{"n_layer": 14, "d_model": 512, "n_head": 8, "n_kv_head": 8, "head_dim": 64, "d_mlp": 2048, "vocab_size": 8192, "activation": "quick_gelu", "norm": "layernorm", "norm_place": "pre", "norm_eps": 1e-05, "positions": "learned", "qk_norm": false, "attn_scale": 0.125, "bias": "all", "tie_embeddings": false, "parallel_block": false, "init": "normal", "init_std_qkv": 0.0305, "init_std_o": 0.0379, "init_std_up": 0.0436, "init_std_down": 0.0436, "optimizer": "muon_hyperball", "lr": 0.00722, "lr_mult_qkv": 0.4, "beta1": 0.95, "lr_head": 0.0061, "grad_clip": 2.0, "warmup_steps": 200, "schedule": "wsd", "decay_fraction": 1.0, "decay_shape": "linear", "final_lr_fraction": 0.0, "batch_tokens": [32768, 65536, 131072], "seq_len": 1024, "doc_mask": true, "train_tokens": 444700000, "steps": 7119, "dataset": "wikipedia_en"}
MLP neurons of a small language model. Each row is named by its layer, matrix (down: output weights) and neuron, and shows model dimensions 202-297. Each number is 128 + 32 x the weight over its row's rms, rounded and kept within 0 to 255.
A block is one neuron, or neurons of one layer that tend to fire together. After each block is what it responds to, as a language model described it from the Wikipedia text at the highest values.

L5.down247 [ 87 144 166  61 135 194 137 126  84  83 112 134 124  81 148 130 162 141 122 110  64  53  72 128 173 142 162  66 172 155  78 148 170 193 132 135  72  47 139 115 143 122 122 176 101 195 135 151 124 186 105 115  72 128 157 103  73  95 128 150 159 119 153 140  90 112 120 147 121 117 150 177 142 132 179 112  90 117 132 125 100 159 137 131 115 127 119 116 148  79  99 162  77  94 109 112]
L5.down270 [210 113 161 112  62 125  87 182 130 134 133 133  96 139 141 111  72  84  84 146 113 149 180 118 131 132 124 101 169 144 144 116 102 143 119 142  65 128 138 157 214 148 129 154 168 118 106 122 121  80 103 184 122 118 146 139 127 146 105 156 155 139 105  88 116 133 111 154  62 129 107 159 174 131 180 187 148 120 116 114 135 108  52  56 160 103 201 166 100  90 130 108 103 105 131 143]
L5.down276 [104 146 175  73 104 161 121 144  50 127  91  97 153 114 242 153 111 144 109 115 145  98 150 161 199 115 160 111 195  95 128 124  76 169 131 137 119 115 205 140 142 137 107 186 117  93 121 112 174 104 175 107 116 103 155 144 106 138 139 150 144  95  99 144 109 115 166 189 146  62 121 160 156 102 140  90 108 110 134  82 103 162  98 134 113 160 105  87 131 129 108 158  93 142  97  98]
L5.down896 [129 146 157 102 153 145 145 176 138 132 150  85  96 166 156 144 160 126  95 147 141  96 117 176 158 125 101 138 150 150  86  91 188 186 145 117 145 115 147 127 140 132 114 164 179 217 128  89 127 126 129 104 133 122 173 131 112  78 125 207 147 150 185 121 106  45 148 148 140  92 132  70 133 141 140 158 171  72 168 117 104 104 133 129 131 173 137 117 171 146  75  82 125 163 120 185]
L5.down1021 [131 154 115 193 122  90  84 110 152  86 165  78 125 169 164 165 110 151 124 152 103  87 179  89 129 175 166 122 112 174 163 191  71 142  96  88  73  96 132 106 189 129 132 113 118 142 118 120 137  67 126 169 105 102 153 108 143 121 183 182  75  74 111 191 140 162  93 127  94 160 157 195 123 216 134 120 111  73  83 134  86 123 172  69 136 141 136 142 103 150 133 148  95  89 105 120]
L5.down1087 [113 106 135  89 161 186  86 193 120  94 114  75 121 103 158 133 144 121 149 118 103  76 101 160 167 128 167 139 164 163 140 118  86 149 122 134  94 130 160 148 128 143  96 150  85 114  97 169 196  98 150 121 140 143 147  97 134 101 108 115 134 107  87 131  74 112 167 120 101  95 115 150 117 102 126 144 136 151 135 160 117 141  74  85 141 159 113  92 113 102  69 142 171 142 150 131]
L5.down1370 [114 114 114 159 133 166  78 133 116 102  74 143  99 155 162  83 101  73 102 101 132  80 130  99  86 120 159 111 147 202 135 109 105 138 131 160 138  34 135 146 114 162 118 140 221 110 153 142 126 129 101 101 125 103 199  92 137 154 152 112  85  96 157 131 142 234 115 166 146  97 112 143 116 110 122 116 120 119 137 100 117 164 147  91 136 182 145 131 115 170 152  95  42 174 103 136]
L5.down1608 [153  61 120 163 116 129 136 182 149 147 128  73 127 110 141 141 126  89 135 100 142 118 108  88 134 120 141 137  80 151 176  81 159 102 150 127 117 167 165 161 128 137 113 158 129 152 103 216 113 134 130 153 133  78  90 159 143 152 128 153 180  95 151  81 146  58 157 107 103 114  86 154 112  53 184 123 126 158  91 165 124 182 149  85 138 125 136  98 187  73 114 160  89  62 123 155]
Predictable grammatical continuations

L2.down823 [130 117  89 131 153 119 171 118 185 173 118  86 172 165  80 113 113 135 129 109 145 130 135 161 120  92 112 126 166  93  60 119 107 178 111 116 196 161 122 173 155 170 133 146 145 124 128 156 118 110 124 124 110 161 140 128 199 103 152 128 152  94 125 168  98 140 188  91  77  54 124 155  94 165 140  90 161 128 150 125 128 152  78  90 117 124  99 201 121 166  94 141  82  81 161 149]
L2.down1213 [156 123 117 114 119 120 119 103 142 132 113 100 165 115 158 196  98 137 177 104 176  60 141  57 165 150 162 136 126 163 117 161 133 106 135 102 114 146 123 145 166  86 131 164 120 123 130 110 112 121 127 129 137 135 131  78 163  60 137  80 158  83 112 107 104 130  78 161 160 101 149 129 104 128 133 146 158 108 122  66 116 164 142  93  87 119 172 105 153  89 121 172  82 123 109 186]
Sentence adverbs before verbs

L5.down25 [120  99 108 114 130 102 183 123 103 162 153 140 161 119 170 163 135 110  84 188 114 118 126 138  63  72 116 130 123 110 136  88 113  86  87 102 130 150 135 151 104 191 173 119 111  98 126  91 127 177 132 120 131 127 127 103 145  82 144 139  75 178 106 133 180 175  76 173 124  87 195  89 152 119 126 146 130 150 154  90 140  95 140 142 195  98 155 158 132 120 149 108 109 128 156 147]
L5.down245 [114 167  92 171  64 153 139 120 126 136  86 107  97 141 103 108 126 140 160 107 152 124 166 114 156 144  92 158  75 170 152 125 127 108 147 118 111 154  84  94 165  91 102 191 131 160 146 165  93 141 103 126 159 133 134 102  71 168 126 146 135 128 122 152 182 116 114 106  81 153 122 168  74  86 116  64 176 106 132 160 137 147 126 107 162 142 139 151 148 119 168 146 158 136 150  75]
L5.down362 [170 156  80 169 142 108 147 116 115 136 142 122 164 150 132 114 183  81  90  83 144 149 163 103 102 119 141 185 197 168 100 147 113  97 134  86  91 200  79 158 115 137  98 148 147 125 112 139 102 124 143  90 165 143 169 152 104 125 131 202 159 134 107 163 143 135  99 116 162 147 108 130 124 134 163 147 153  95 135  96 107 147 136 194 208 108 104 193 211 123 109 164  95 128 180 137]
L5.down750 [191  48 168 164  73 140 145 124 130 149 153 139 114 152 206 122  64 161 176 144 136 116 161 149 134 146 147 195 117 127  96 141 137 178 166 150 137 152 171 113  67 133  85  61  73 144 158 113 129 127 111 160 101  69 190  55 129 157 114 168 116 156 150 102 165  59 148 144  78 117  53 100 160  86 191  71  95 143 156 122 184 154 106 198  81 101 141 127 142 105  93 116 157 198 156  84]
L5.down1477 [132 105  70 116 132 102 108  67 102 178 200 114 122  89 166  79 123 189 155  84 143  73 140 131 164 166 201 125 142 155 124 146 106  93 144 104 127  85 141 124 103 135 119 184 117 124 118 169 132 134 171 101 111 164 146 144 129 129  98 140 103 164 131 149  74 123 160 144 101 132  96  85 143 170 155 105  79 117 110 121 154 151 150 168 135 149 112 158 139 144 142 181  92 143 103 117]
L5.down1605 [114 103 200 131  91 104 111  98 131 103 167  75 116 119 184 101  82  92  84 148 115 125 126  31 118  98 121 145 144 111 112  99  75 123 123 151 115 210 133 105 144 112 128 114 122 114 155  98  87 120 146  99  88 148 123 139 149 152 147 149  80 128 152 104 128  88 137  98 114 135 143 137 115 127 151 181 156 153 141 122 111 143 138 174 125 122 136  66 123 103 108 168 125 110 159 137]
L5.down1774 [108 192 116 171  98 123 123 145  83 154 159 158  79 100 148 159 180 154 158 158 149  82 124 144  81 142 131 131 126 105 161 188 197 125 163 104 161 127  69 128 207 175 115 156 160 148 111 111 117 129 106 134 146 130 142 130 157 102  81 126 123 118 153 160 143 160 150  91 129 142 131 121 166 172 136 147 172 186  89 104 108 219 159 100 110 148 147 103 113  88 159 161 145 121  91 153]
L5.down2044 [ 91 113 124 127 133 105 109  35  94 153 136 155 114 138 136 137 171 148 152 112 137 115 180 152  71 146 189 128  76 105  63  87  99 104 121  97 152  84 161 151  79 125 120 182  90 123 131 138 174 134 161 151 177 146 131 155 202 126  90 141 157 114 136 196 107 110 184 172 103 122 118 147 129 108 117  59 143  67 176 116 108 128 131 140 202 172 129 103 119 164 114  81 165 144 144 163]
Ordinal and ranking words

L2.down135 [124 133 136 200  77 136 178 162 117 104 122  96  85 134  61  72  26  99  93 103 112 105 191 129  79 129 103 112 121 154 152 176 124  98 121  91  55 110 106 128  87 165  98 107  84  93 128 114  78  91 116  96  34  82 182 149  93  98  70 163 138 113 164 125 163 132 222  96 157 187 132 128 187 124 112  66 111 119 179  95 132  92 147 125 122 128  67 120 141 119 101 151  96 145 141 118]
L2.down2003 [ 82  97 104 209 160 128 165 131 131 102 132 142  89  79 137  87  88 106 131  91  70 144 123 162 142 158 121  99  71  86 133 134  99 128 130 169  67  91 161  52 104 139 146 140  82 168 102 120 188 130 102  86 157  95 141 141 134  85  78  93  88 141 100 141 184 143 153 191 142 114  54 145 124 165 127 154 164 141 149 106 152  73  86 196 113 135  87  82 143 132  78 135 143  95 113 201]
Word pieces and infobox nouns

L5.down65 [121 139 139 127 187 144 141 187  90 116 119 126 139  95 140 129 100 115  95 135 103 136 189 150 154  91 117 101  81 121 171 108 145  75 132  97 203  88 155  72 197  84 112  65 164 138 151 144 129 152  95  72  97 117 137 150 108  58 101 101 129 116 103 152 131 133 110 111 131 110  87 146  96 102 181 114 154 113 130 174  53 108 129 134 104 226 139 110 116 134 179 145 139 118 109 147]
L5.down436 [124 160 158 174 115  86 193  54 204 120 147 159 166 140 169 146  82  13 168 163 153 130  77 116 117  91 120 116 113  94 135 148 133 140 121 149 115 129 129 111 141 140 180 111 121 137 106  75 177 173 113  98 156  75  90 191 112 153 159 157 129 152 106 139 155 170 114  88 145  91 118 141 119 125 180 165  94 148  75  52 124 112  93 180 126 156  84 158 122 174 120  98  88 123 184 175]
L5.down616 [159 151  98 159 149  74 149 111 149 119 181 158 144 105 125 119 136  93 189 112 126 120 146 186 168  58  93 156 140 121 116 120 150 124 118 151 186  86  76 109 131 114 134 150 173 122 110  86 151 140  67  96 138  81  98 137 128 151 141 125  82 126  99 164 178  71 135 115 182  98 132 113 139  81 206 158 104 147 173 100  89 111  84 183 132 102 129 177 111 158 117 121 168 109 142  95]
L5.down790 [155 116 115  95 122 125 108 129 129 119 135 144 120 111 104 196 100 149 188  71 172  86 122 161 123 109 130 153 102 125 163 125 167 104 146  88  95 106 172 135 109 130 122 156 100 107 117 148 135  81 171 182  81 145  97 136 116 140 102 101 147 137 109 147 131 117 136 143 160 141 131 131 162 134 155  90 137 185 158 169 187 162  65 114 190 185 132 101 103 150 192 177 112 122  19 162]
L5.down1102 [109 138 157 158 124 121 149 133 132 140 168  97 135 158  86 178  41 103 143 130  58  82 140 137 151 179 163 182 135 198  98 119 138 130 117 144 116 113 120 121 162 150 111 157  93 148 113  94 139 139 113 102 189  95  90 121 226 154 151  91 123  93 112  96  70 146 143 158 106 160 122 107 143 148  73  94 118 153 129 102 126 125 172 197  55  80 167 168 128 171 184 106 135  87 123 127]
L5.down1204 [133 115 132 107 115 181 171 178 118 125 107 158 157 162 112 124 104  64 109 118  68 114  80 121 145  95 116  96  76 147 162 119 165 213  71 154 107 188 110 150 116  89 146 131 107  89 160 141  37 185  98  89 112 162 133 125 104 184 165 111 190 130 155  50 157  76 167 116 136 115 141 108 125 105 109 108  64 143 140 109 155 157  81 163 154 162  88  61 159 118  79 152 118 156  84 166]
L5.down1461 [ 66  93 176 174 160 118 191 127 146  88 177 145  82 160  76 157 117 136 146 140 123 142 139 157  85  74 110 168 126 113 111 157 210 110  83 129 120 119 116 115 161  91 117  99 154 102 114 149 116 144 136 140 127 144 127 146 106 148 183 135 169 144 136 133 141 171 130 130 198 109 115  93 138 103 132 120 159 160 114 115 130 140 157  72 174 136 134 139 111 138 103 170  80 171 152 113]
L5.down1501 [178 122 145 165  63 125 147 132 147 122 163  59 142 156 116 153 172 116  70 155 118  90 110 142 132  98 130 129 107 148 130 103 133 132 155 155 200 133 131  62  92 133 118 176 146  93 129 164 214 113 133 150 145  77 129 131 167 163 146 116 164 139  89 112  99  81 133 153  56 106 144 132 115 171 141  60 128 151 151 101 157 107 133 223  97 165  88 126 148 209 141 140 199 165 113 141]
Mid-word continuation pieces

L9.down482 [146 112 150 126  93 134 125  96 151 150 109 156 114 143 126 109 112  93 144 149 115 139 141 130 143 113 128 155  60  99 143  76 108  81 139  97 137 117  75 139 134 125 142 136 155 133 130 147 107 163 121 134 147  85  82 155 122 165 129 113 138 104 123 107 157 177  84 126  97  88 110 103 154 143 141 152 168 168 125 209 132  91  65 115 145 193 110 138 148 119 175 105 104 132 175 146]
L9.down486 [131 149 164  97 125 151 115 100  82  90 158 120 134 160 143 103 169 147 172 142 117 111  73 143 164  90 113 171  73  72 133 110 145 173 120 100  94  98 144  95 132 122 134 153 103 140 217 132 124  81 113 105  98 132 107  75 137 151 112 156 138 100 134 135 143 136 133  79 130 115 159 145 112 132 119 125 185  94  77 103 134  89 106 128 190 101 103 170 203 154 120 171 115 130 135 177]
L9.down603 [ 89 162 108 121 111 128 141 145 193  77 111 108 178 127 121 130 168 153 184  98  90 139  63  94 103 124 170 145  62 108 115 106 117 120 110 109 135  72  87 124 148 185 121 115 137 103 121  91  93 152 110 149 115 106 109  87 137 168 132 175 132  66 115 121 124 173 136 157 157 142 123  99 137 185 116 163 139 138 145 168 200 122 134 123  87 134 142 130 110  97 114 164 137  97 196 141]
L9.down895 [ 98 193  99 142  97 172  91  56 144  68 112  70  88  94 140 149 147  88 140 126 161 153  75  88 129 114  98 184  86 108 162 123 122 212 134 135 151 103 161 172 163 113 128 124 145 124 125 124 155 123 152 114 112 172  91 157 177 164 151 164 116 104 125 160 159 147 137  84 154 122 131 150 106 112 115 210 109 131 111 147 131 169 144 147 138 161 148  97 152 128 147 138 151 147 195 149]
Mid-word subword fragments

L5.down109 [146 148  93 115  97 105  88 140 135 170 167 212 148 111 183 144 140  84  70  76 126 161 100 151  93 148 134 139 142 140 152  96 103 153 140  87 150 130 156 131 185 119 176 164 130 155 219 128 128 135  92 129  95 102 135 117  79  76 128 141 198 148 162 149 130 143 126 118 113 149 138 118 134 142 153 156 127 201 114 170  73 129 124  99 140 131 149 148 173 100 130 151  89 140 140  96]
L5.down497 [163 111 113 123 125 147  88 121  94 132 159 119 127 169 150 133 104  99 161  90 123 133 114 169 129  35  83 147 186 134 187 108 143  49  76 138 141 156 186  58 155 139 133 152 151  85 104 170 140 115 138 116 100 196 119  96 171 106  66  84 128 100 145  98 184  97 156  92 103 130 157 120 166  98 181 120 176 107  98 105  86 142 119 107 166 128 137 111 191 152  97 169 143 136 121  88]
L5.down563 [176  95  63 169  69  32 110 179 129 170  92 150 140 161 140  74 129 118 123 101 128 104 132  99 116  79 145 147  54 129 128 107 159 135 123 120 161  95 155 107 123 116 171  97  90 105  83 149 110 151 105 162 143 125 155 127 100 169 143  99 165  82 155 119 116 180 172 131  67  98 144 116 122 116 137 147 134 149 129 131 162 143 160  98 150 174 165  81 174 147 134 162 116 156 113 102]
L5.down900 [ 87 109 130  65 182  73 104  86 187  85 146 144 139 134 105 136 143  79  95 154 181 134  75 114 112  93 136 139 129 135 123 139 183 113  92 119 111  90  78 166 114 137 135 137 161 159 124 184  75 109 102 104 125 187 118 137 121 116 158 173 128  91 130  94  83 164 178 115 123 130 151 118 146 107 134 134  27 121  99 159 101 160 114  73 105 121 123 183 147  99 127 153 123 124 154 137]
L5.down1176 [206  98 133 131 120 116 119 207 188 131 151 154  90  99 176 164 129 113 104  94  78  96  96 104  57  89 162 174 147 107 115 130 116 109 123 106 124 104 105 182 157 137  73 104 181 132 161 109  98 105  87 179 115 112 110 141 162 172 131  90  98 139  93 152 127 224 149 110  78 133 164 120 119 135 165 197 146 168 132 186 103 100 111 114 127 125  93 185 145  91 183 158 133 135  60 129]
L5.down1259 [140 165 103  97 179  80 149  90 103  92  80 150 157  99 165 147 147 138  90 111 137 181 162 138  98  90 166 149 137 158 128  83 131 147 145 146 144 133 147 113 168  83 124 131 123 129 126 144 102 188 140 114 107 110 104 197 161 152 160 170 162 157 103 125 140 150 154 179  82 114 127 115 115 141 140 120  91 119  40  93 144 177  69 122  93 173 136 118 106 176 165  65 159 180 113 129]
L5.down1543 [ 85  73  95  77 112 183  81  89 153 114 102 131  87  98  80 156 120 145 135 100 161  83 142 157  83 121 134 135 193  81  48  60 151  64 104 123 130 119 118 121 130 159 180 116 119 161  94 133 144 176 114 151 149 121 143  74 150 124 156 133 130  97  75 139 166 109 102 128 107 129  98 152  88 116 171 186 130 155 108 111 147 107  96 111 103 130 142  94  95  74 122 168 143 114 136 115]
L5.down1781 [ 95 165 140 109 161  51  61  20 128 119 150  77 160  83  77 140 132 119  96 182 170 132 132 156 115 144 155 138 162 125 117  99  94  97 116 101 123 106 191 144 139 140 121 158 176 151 111  80 142 140 130  96 133 161 115 162 160  88 193 154 148 152  71 121 154 152  69 175 137 143 151 132 102  90 118 154 150 110  76 140 128 149 157  89 146 132 129  63 100 154 148  58 166 131 115 198]
Second piece after word-start

L9.down357 [132 108 202 126 129 179 149 121 157 105 157 108 159  53 119 140 208 140 150  95  82  76 131 163 153 131  95 182 116 136 179 126  44 111 152  79 124  40 108 157 152 178 154 122 128  97  97 120 126  83 157 120 123 115 134  64 161 146 123 108 117  81 150  88  65 113 138 169  88  64 118 160 136 154 122 137  98 119 138  82 127 127  89 127  81 154 155 177  67  98 137 127  70 128 113 165]
L9.down1341 [115 111 146 135 117 133 137 122 123 123  67 115 133 102 131 181  92 129 127 150 149 157 142 146 137 196 187 132  82 174 155 126 163 150 146 117 125  98 174 139 135 124  87  68 133 126 115 123 134  72  78 148  72 137 147  41  85 202 162 106 122  92  83 157 199 181 133 148 136 124  99 175  85 134 159 110  99 104  93 174 152 156  91 166  93 103 131  96 108  94  89 149 132 132 133 127]
L9.down1558 [131 145 114 139 102 104 132 138  93 115  59 121  99 102 104 146 163 168 123  53 109 115 113 123 104 147 198 189 143 130 121 101  89 124 178  78  92  89 174 126 159 138  99 219 103 173 140 166  74 142 122 124  91 125 134 120 142 182 123 122 140 104 138 142 179 149  99 115 104 191 157 158  65  88 150 127 154 213 158  58 148 141 169 147 113 124  88  72 124 136 169  83 131 122 106 158]
L9.down1784 [200 110 144 168 112 126 100 150  63 111 131 135 102 115 103 123  98  78 122 139 177  97 160 117 121 113 140 145 154  73 186 122  88  87 146 182 177 130 151 118 158 140  86 165  85  70 150 151  81 120 171 124 169 146 184 152 180 108  71 121  99 164 141 106 109 140 121 124 118 110 151  94  94 105  89  95 161 119 110  71 165 179  88 192 149 149 140 119 105 114 144  93 116 145  89 131]
Adjective completion tokens

L9.down548 [208 130 132  93 141  81 152 131  73 155 129 160 142 110 208 127 184  70  82  98  90  72 151 145 184 126 127  85 120 157 127 117  95 111 126 109 132 110 112 117 172 123 112 114 132 201 142  87  70 114 117 137 160  64 158 166 116  93 120 142 105 126 156 116  99 160  89 140  99 114 158 134 138 229 115 104 143 134 148 129 128 124 107  57 159 132 122 110  99 183 132 144  69 128 144 130]
L9.down587 [ 87 161 146  88 154 137 115 128  97 167 167 134 127 111 106 128 116  56 136  98 157 132 121 141  94 108  96 144 149 165 141 109 102 154 108 128 154  44  83 145 107 138 107  80 152  70 100 116  94 144 109 130 110  85 138 105 158 174  87 152 171 165 112 120 103 209 133  95 105 144 158 166 111 118 100 135 165 170 130 111 121 113 106  27 147 152 134 159  81 156  93 141 118 150 181 152]
L9.down1635 [169  55  94  85 153 172 148  82 102 120  76 130 128 128 178 148 121 106 130  74 157 121 114 139 113  86 109 155 154 153 137  93  93 175  83 165 173  41 125 154 131 136  90 104 164 108 102 117 120 123  97 131 129 125 104 139 151 136 146 120 108 132  63 164 140  68 120 126 115 140  61 188  69 149 163 149 124 117 128  94 165 126 134  86 117  99 152 144 111  86  87 129 131 104 143 110]
L9.down1719 [ 64 110 157  78 165 164 186 147 139  81  96 166  99 133 150 176 159 168  94 118  48 115  93  60 109 184 108 129 149 155 170 131 134 157  81  79 103 135 161 122 127 191  68  99 151 136 133 110 162 105  92 109 135  98 167 181 113 122 162 119 135 141 152 117  84 144 128 155  74 120 140 101 110 165  87  59 127 116 181 145 121  60 134 136 164 140 133 169 135 138 104 145 150  75 119 100]
Verb-preceding auxiliaries

L2.down1 [ 93  63 138 165  97 142  89 149 126  75 138 113 131 191  87 145 188 116 128  92 114 124 115 148 116  92  99 133 150 112 132 189 182 124 163 146 138 189 181  81 116 128 172  98 174 134 118 158 160  68 168 131 112 102 125 151 132 167 161 131 102  94 115  86 128 125 137 136 156 116 156 181 159 148 134 252 130 191 158 105 120  98 103 144  49 176  97  77 184 110 150 133 161 131  58 130]
L2.down1499 [112 171 128 113  93  99 126 156 160 137 104 102 154  91 105 163  70 129 137 142 139 164 132 164 133 114 132 121  83 118 167 120 108 162  98 113 119 108 158 187 151  97 197 148 134  89 173 155 112 185 128 131 197  89 127 115  99 133 138 152 135 123  76 112 113  95 149 114 109  93 128 113 137 163 133  77  80 125 139 140  68 115  92 160 119 129 107  98  86 132 122 173 153 167 116 126]
Hyphen in compounds